From a checkpoint of a small transformer trained on Wikipedia.
Size: 11 layers, width 512, 8 heads of 64 (2 for keys and values), MLP 1216 SwiGLU, vocabulary 8192, 32M parameters.
Architecture: RMSNorm before each block, rotary positions, biases on query, key and value, tied embeddings.
MLP neurons of a small language model. Each row is named by its layer, matrix (gate and up: input weights; down: output weights) and neuron, and shows model dimensions 320-511. Each number is 128 + 24 x the weight over its row's rms, rounded and kept within 0 to 255. Numbers have three digits each. A neuron's up and down rows have the sign that makes its largest values positive.
After each neuron's rows, "fires in" lists the words (lower case) most often at its 100 highest values on Wikipedia text that the model never trained on.

L2.gate259:111091148151139124165133149095140116141101109175158085104144116091113146126142136129159177129137129149101127138101151189126157089141102101115161167172113140166119128138117111120117165150124105155131163134141139098134153166158090087177105108116144111112145145100147137139094156151078119159102154126112152132118145128167145105108082129137133134129118142149132136140147094110159146121140107118140103112107130101115107134091191159105124128185085136123124170054140127084106152129130152134159107107144143090141108133081100125136171116123110115073145119141101139169136110101176100118
L2.up259:182087121164112150104152115129089138145148132211136106115130135129150128141158071127136116145120110149084134159125155150158147164192143131121104126097118155171128121085156134119107098115145118102137150118109126147157098167145149119154110131129121107103130156118143115128139129149160103113121167106113132163106160112134127107140132126143133153138135112140145101116148123107148101123093110141116127147096156089087113145124179161140131072108135114122064148108100134157098179123133113128154123104145164129134138129116136135124112136089091138115124177093109120100152106096160117157
L2.down259:138137149128158117131104109133103133173079119123223128095135145126104138152123104149140122152085109145127158107100123099155147104131129104115152164139133081132104161096136139158125168109182125122136090139161120102144148207104149142126078141118068126121171152112086125140121136149102149120146133118131150115139097137080142133137085165129087179144135118133120107130160174100137132112089157112105139135128121088130112108117114117144130098104086163085111144172110143124137104139114128132177104091113133148181119095087125182137117107113101160130145144148134161128128157158143105158
fires in: "in", "on", "pos"

L7.gate476:130102125168174129118137123149118143111151097116145090152132108105138146150175134131129164125140136161127111138151173129149127128164095118151139122099088091168143082111106095140154131115131134098100121116129124151089111091165143109090085114171130111176082140151134142119101066148142094156108135094073102126136087126137145094085126110080085128178152144128094150115095104116128168141146114086072119197177113170188091127129121155120141100172139168094157109144109121128153182107121152149118129131100106131063166125091107127114134163158133154141133174118133068106131136137124054143
L7.up476:097119106118124162118145167148136143094103100082116123158137140143108148150072111117131138156116163152141129154133171144112082115117115151181157131135090119160140114100130146080109122151133128109155113096106157110129122159128133176152116117136107138150126116129116144128147088136150146179151130131115120145100136140141131077142118126056113129080119140112157121136150079131179125157175168097143164079099125123139101105133105111152096115086148163121124153145161122087064134104118156148136132155124098121102131104108126133117096150113136162132112141134183100132144095124085179120
L7.down476:143115105103146125128105176116129108123146100100114099162161110124156172108098075101157088151134188127129152118106106120161164156157099124152110132152090089124167123141088164106129113173147130078104130121112132124107152129093133122107126125166120129113159119156117087104096144120163135136127114099138129171151101164151119135086123089155132125197132148162080174174076145114129133135091147142144134132101127133134106102156150119133136133132135116130149114104116117140137144112142179138144144153121143128156135152069075091101115112131128117165160135124109138157149123098138089130
fires in: "a"

L7.gate262:102159106159131120142124146145129124138111140110146127198143115151148101173167120116131124120135101155120125129119131164145085143127110151096110090088121147150175118130102097110121146133146122148127099133117154147139111133162090158135142146133133125145155147122153149114154101149064123145135108088123168155122166159160113129105134135110125136139093132134111124143120122126100171065139112125129084129171088122111145130123131113146098140151159136184164166116129133112141120147102110130137164184153129107111153140110105123102106129145143105144101149058135090094112062113127146158
L7.up262:133154096121123140100159120141126109114157134142096139141113167112118096113160141143160130093126132143095081106136143134126131107112127137108169134136160139104180127150091157093155092171100160116104133129072095138081127127146144098087128110170114144150081134143117090143124168093125103135120119107112103142141128140121181157104100165120088152159121156121086111108130139162117123136168148101141131128149123134148101099151130154105135055116163053144145139127135105123147197113110157102142157127130129164119154103129137142073134073105129148087093126099120145117115125147133137113
L7.down262:140168097131134084089127159112138142123141099144118112119144114171130108135067146140116135078119121124101113129157146123116129099133123142143124100087103105154133123131108179137119152125121134125136160163130165142078129113111113100109150098150126113133109135132160129130106114104122125129100110144113106125144112112100116148125140088143095152125118099171109096130115116068149159105132121102103148114144146134149094115114162161108121161116210145127116094133118115137134116151194134060143081125125099098135124148129143136134156132145124122154159112128147134114140154144155136147
fires in: "a"

L8.gate230:097089125099102112130123103169157114135132184133153097103175114131129158169127129175134135134157141119097103127166150165077092090156117135133096114105134124101088172122138183110146151131113151179092141144126107145094157137115117159151149134149122117152132198107105163117175165110109147178136159093134127137111149110124127152135113143108142124122144146156099134124101092121107130091164115142169136132142115108148113136124135139120144164103119135111115103078140091116139091150107123120170109133100101116131134112095165142156169098093133140121125123116138133091142100166150119116
L8.up230:128105111143124124148143144160099121144081174122171144079098120108078151082113159155116138102134088140081090126128160115118146146109148107098141132128139196143125144165128115197148100120143113136123168117134132167106127095148090151143131116149100100129170171100142108136097136151157129106109111087122129145113135130101118164151112118116145127092124113180122179125128103174117158110120100063128104120124169115083139170140136123152126124122129086104115137124093164166141114122137123116122154127112085087094120115148085109116136119145105094125112110133118121198123110122116135056
L8.down230:158125127138126137117080111136106155196164135122183134113160116130108129129110126099077134099148089103110178106129160145128097099171161148127184134132144161118127116104141159141167165156167102149156114150153098127107188108112092161151174154131119140114146121110119138118089124117145151150111098100126135064157133109163143123138110093142117158154125123118096130102076146136111141129140161133132107147114146150150131159178096135130149132122159080102095110079114088110145148103144166140134115131104093082149115122114115116121187143112106096142142114122169110147097137081132122091
fires in: "to", "not", "on", "in", "steve"

L8.gate979:140133146144150108174155112143124112140092124132131120155167143116143151134147154122166115150144130150132132143109131131092123134095115114139105134097161134140099105150139094112156128139106123118140114134162182122097113118094086151122091147123106142119134088136134139086137161123155165121145135137152126070119147110116134141099135144117123155093115109179128126153140084143161136090122127100115111114138124136099148131150122120122114148118119131137156129105159125064096143115140127122132138151111152122135089111113107141123107138093150140098044127142105153156137174152116168142
L8.up979:131115148137150121121102096139177134158134075182109098112142083116136097145133121116158115141126109116132116136124118119130104123152120106126108112154095109132134126115160126151126133139106130104152166155118105106173161153126130098154158107117179156124170099112169125120124145109104138122075113110136145118151180150124165122132143146169123147104127155119122123141113104116182138126122136117118135147141111131157127113134123138176141109163165116147156091133113138127167113098139163129149153105109145150095126119177096132084115102132155138143163125130106094142121153156095124165
L8.down979:130151131163088104144175109105088135119159099126116104136135089130128103098120117134160128161112124187146143158148150136183144093125150098085119118092153135121094096111144064116127134156117131065107084086130120127149167143125128091119130123127159141124139110120142164140147159119162125158116120151087122098140144130132124132038108107133132138152176163086107116104076135133126177111126127155137107146106127147137117161108151146122164139175131155125150090132173134139118154142124095141144138124116127133124138165194120127133140127113098140138131129137124124128178160137146128154
fires in: "a", "their", "ajax"

L7.gate856:199117135108102127120129118102109165146126183124140128121151140122130162113100083176132141104101141168170107117157133131143104141156130188110143128127167147135162155179151153120128116126120162135133130139090193124136105132131105128136115083162135092123117112147107173131134103141149103126119119134097136117158130132135144089166158134132083123148076123182098137135131095128124134082140121161127141142166113083100117138137149122159124086136104129143155186173115079126162117124138110128162128111084142159109119096135105115110149108150118148134148145095114134168118123137099125106
L7.up856:122115129134097145115178090120150152096116131109109139130114097104138149127128138137177126117138102129139087115142115126151129123167106128105119121126138136115138106151099153118112146135155105102138092132139134132118125154104127110113150098124175121126109159149124122154142117124113148129153111108092096122102147075176103117128115134145121102165105128131141129134118139136169136156143135174152135175132133129149136123100093117162125109129119142117121089109149088123138147161159138123135107138138130107122164120148100101141116103122145149104142117116109138122152171131087131064
L7.down856:128140123098141147135126116086142144095132099103141130150144120112133181109158142149123153118107108156118102169127154120143096092131155121088111140130121124122181120118081085138118115135071132136122107139116131171154111105124128115099138157126151119143162165132109156113124130121132129123175112121111151130105130137167113141113128074139169111132068160123156121132094147111128106159103132157114117155098118135137163132131156132168144124156195154100164106132114180143109118160149118125130111160166108085141132093112114147125148099149155130134133109143118097150142170114105120117
fires in: "1", "2", "3", "4", "7"

L7.gate642:087130134158090125140108166119126157126083128136146150116128122180128141124148134160127134106132102143099145142163125100103124093096123093132123167182130179162151143128167120139115172139096139151123137072081154124128159145146167115142124125150128141157115155127178122107112172145111156113150112124094097169159129107167106146122119096147137120135109082102086073127170107132105109128157132168124137168108089162122148153115118149150136142128101142130129128090128111061111148124172142127170117151110088166086109086121083118126121108123123119150140101105127117130157151069167090150
L7.up642:157104139125132102124120150151135124131117133112151162126127076130113151139104090138147115124119100119157141116126111126155139124190129180083155145116097142113133133099133092140131158150117123178110083141103129136153087130107119149094146123164077115147153116151084047153159174108124083132088158126121153119110174137093135130207119139174119109140106124108195158133197150127104123132094094073107125121127116111076139109091140146124176095107153125102136096131111138137119132111152117076129115136102123148108111134124084145132098114147127135151120122143113140126123145179112111159
L7.down642:121116102140103133149123143178146153138145143089110103107174108141091121113138121096141152136131118119117128097087134155121132118129148129122134127143126162156144116086147097090142154129104117143142153110124151088106146124147140116129141143114101126155135136113112102152152129054088113096110145149161175147125128186108145107153117131133116119132097135184120153060174105118112159136139116147084065148148128124114067118135104149066124137128120137093160158112087167119128145135160079139084105146131153161084158130139147110130088131131140112126139134152178114143145100145157112104
fires in: "of", "in", "into", "on"

L7.gate618:121146172117106134159126083128114142155140148127144118116115142143106128152103130130151120145166160132131078132112176091108148128142138146133116150148091118142174145176118125131132135170165088161104143149154123088119087085107092154106153100140155104135153110112123141061114149147095096149149117121121128088146098134114142084144131165149111088137142137128126092155087130121120117135110101123176130114105139100079141128169130112097103122159192154158132181123134116121114108096176183167140130158150146167118108136134105131100111074135148102152131135119149177135099127121137152137
L7.up618:137133168084141144140161114152110152102116128118113107167142128105112143078083149130141152111152139146126065117112136098127120131147097116114151107148136122173135131138145124127139166142169126124104123116125129104119097099123136128113128127123138116104144080139149122140119153071092091147203110146154101103162097120147154100134113161124136149122092150137107064131093125135121088095139139124167114135129121136117119165116105124112143141142207142122166139109152106103144162133110156138156101144108136131176108112121147084115088111092147153138144177054192151117146098137143109117
L7.down618:158109115162133119107137072131147142153094138134128085154092130156119099163156160115112164149162137069129126189096098152125167157129120124143122128120159113137168110110106126123137137097141108180143103095123104101098128122132121136098134101142147090144124084126148093126107107164113123136116157081137111180129128104115157158129163145111129102147116115115132123104021099146144104156176147091119138139130111127118141105125147125139151167133143122128136147096108133118153176131148147121122144146152119147151126094111095123108155145137125121148119141172124128112146108139139117139
fires in: "to", "could", "would", "can", "should"

L7.gate279:094136153143113126134094127136143117133141131095121126177177102162136102143135132116123092152131107093091125142094140172141095087146110188131118137098152147129135100159098139165127113096119143102109122095125131161105156168152128158116100103146129118114122176104160146124104165121130124127110112116062141132131132096143157087100155142155146180127127118103113121146137165137144141092115120129084141125124144152108189093130171127109104173122143168152163087119107144139145145121119122130156150096100132149083153126110151166101129126128147121137064143139127143118140155166147177123
L7.up279:074084122140123123148163128158146112140179115156162098097126111095157090102145139168189108190176148103115132141155125130127148134147081141143099121115118139137194081166141123122098124129150160124140117136114119139125146107152132127158131168124168156144114149131165138085136094162158161108136112172133129137090150139145149112103100129115107146109125138138094081172135154109108127107134124129116113132128119072154120118111164150135139143146146137109166108104129103136191111131157163112145103154126141131158122109141116091132122143163123123103125136146109162103147113090131128111
L7.down279:125157164136119110127181114127108120131132125150103140114149152109116098147108098144144097105145175137146121158129118135152161123140117151124144160117172121151116125125121122109092123107123163106155101130135201137147135127114123183130138138137074124124068156158119129175116108117145149096124172138120120139100147095094151114157123103139118098164077121084197151151102084147156104106124116132140113155129129180147130144153103116128112152127151160136135113153162130110104111093149126163140108104107150103088142149068140111109115130065152129113160148130128125151068115093119115123
fires in: "a"

L2.gate221:161137108156148174156138128119135131105121180139142146155098118144111087158126117161086114162167136174127143129155134127176073112103137136095107143145136164132139128094165137097126114117110127124128101087112113076131129149107131157139129133096146128142099093184141155128091119106176100104144083106149142138109148063154137141124144123140123120129130124120157113154089115110129157111089145122138084135129133162119112138119141134175114184119146129145131174134127124132130104130153112144174145147103130148105129125131148101099137137077108109179124125164099146171152135152090148044
L2.up221:105115119144145149112153127167132121122127141133147120123081135149152153094153165111120161174141122146132151116212149106125123125135139139189131155118111129175132113113167113133136110117137117137117159133137118129140109113168157120107091160137137132136153139144135131147136108135155101154121143156153076090135138127092152120100163147165118133106098160127139140061122119125110145115112118091073110115173131149089130119115113147121170106133175169136127130133123103120145125126136162150195147197108084115157133106133090153147139157123101135126151115116135137164122098175101189129
L2.down221:118111154132105093151070124105152122124099147170105096162094131151139132117080120180144136153157170140095151196115098092120122136157140117123108131114104173123103087076136133149116123150151116093107142127162118132159130127124153094162114127131088106121131173093111123099128111110089137174144110112161154139089144121119158117121110137126161146132165149084126124131084146160131091144124113155157085157116110154134129145138142090132158103149169125091106152152123118140136167127129084137099116176126146096144131108120127126151114107134155171099114102163115176188149114109086151139
fires in: "of", "would", "beijing", "named", "to", "finished"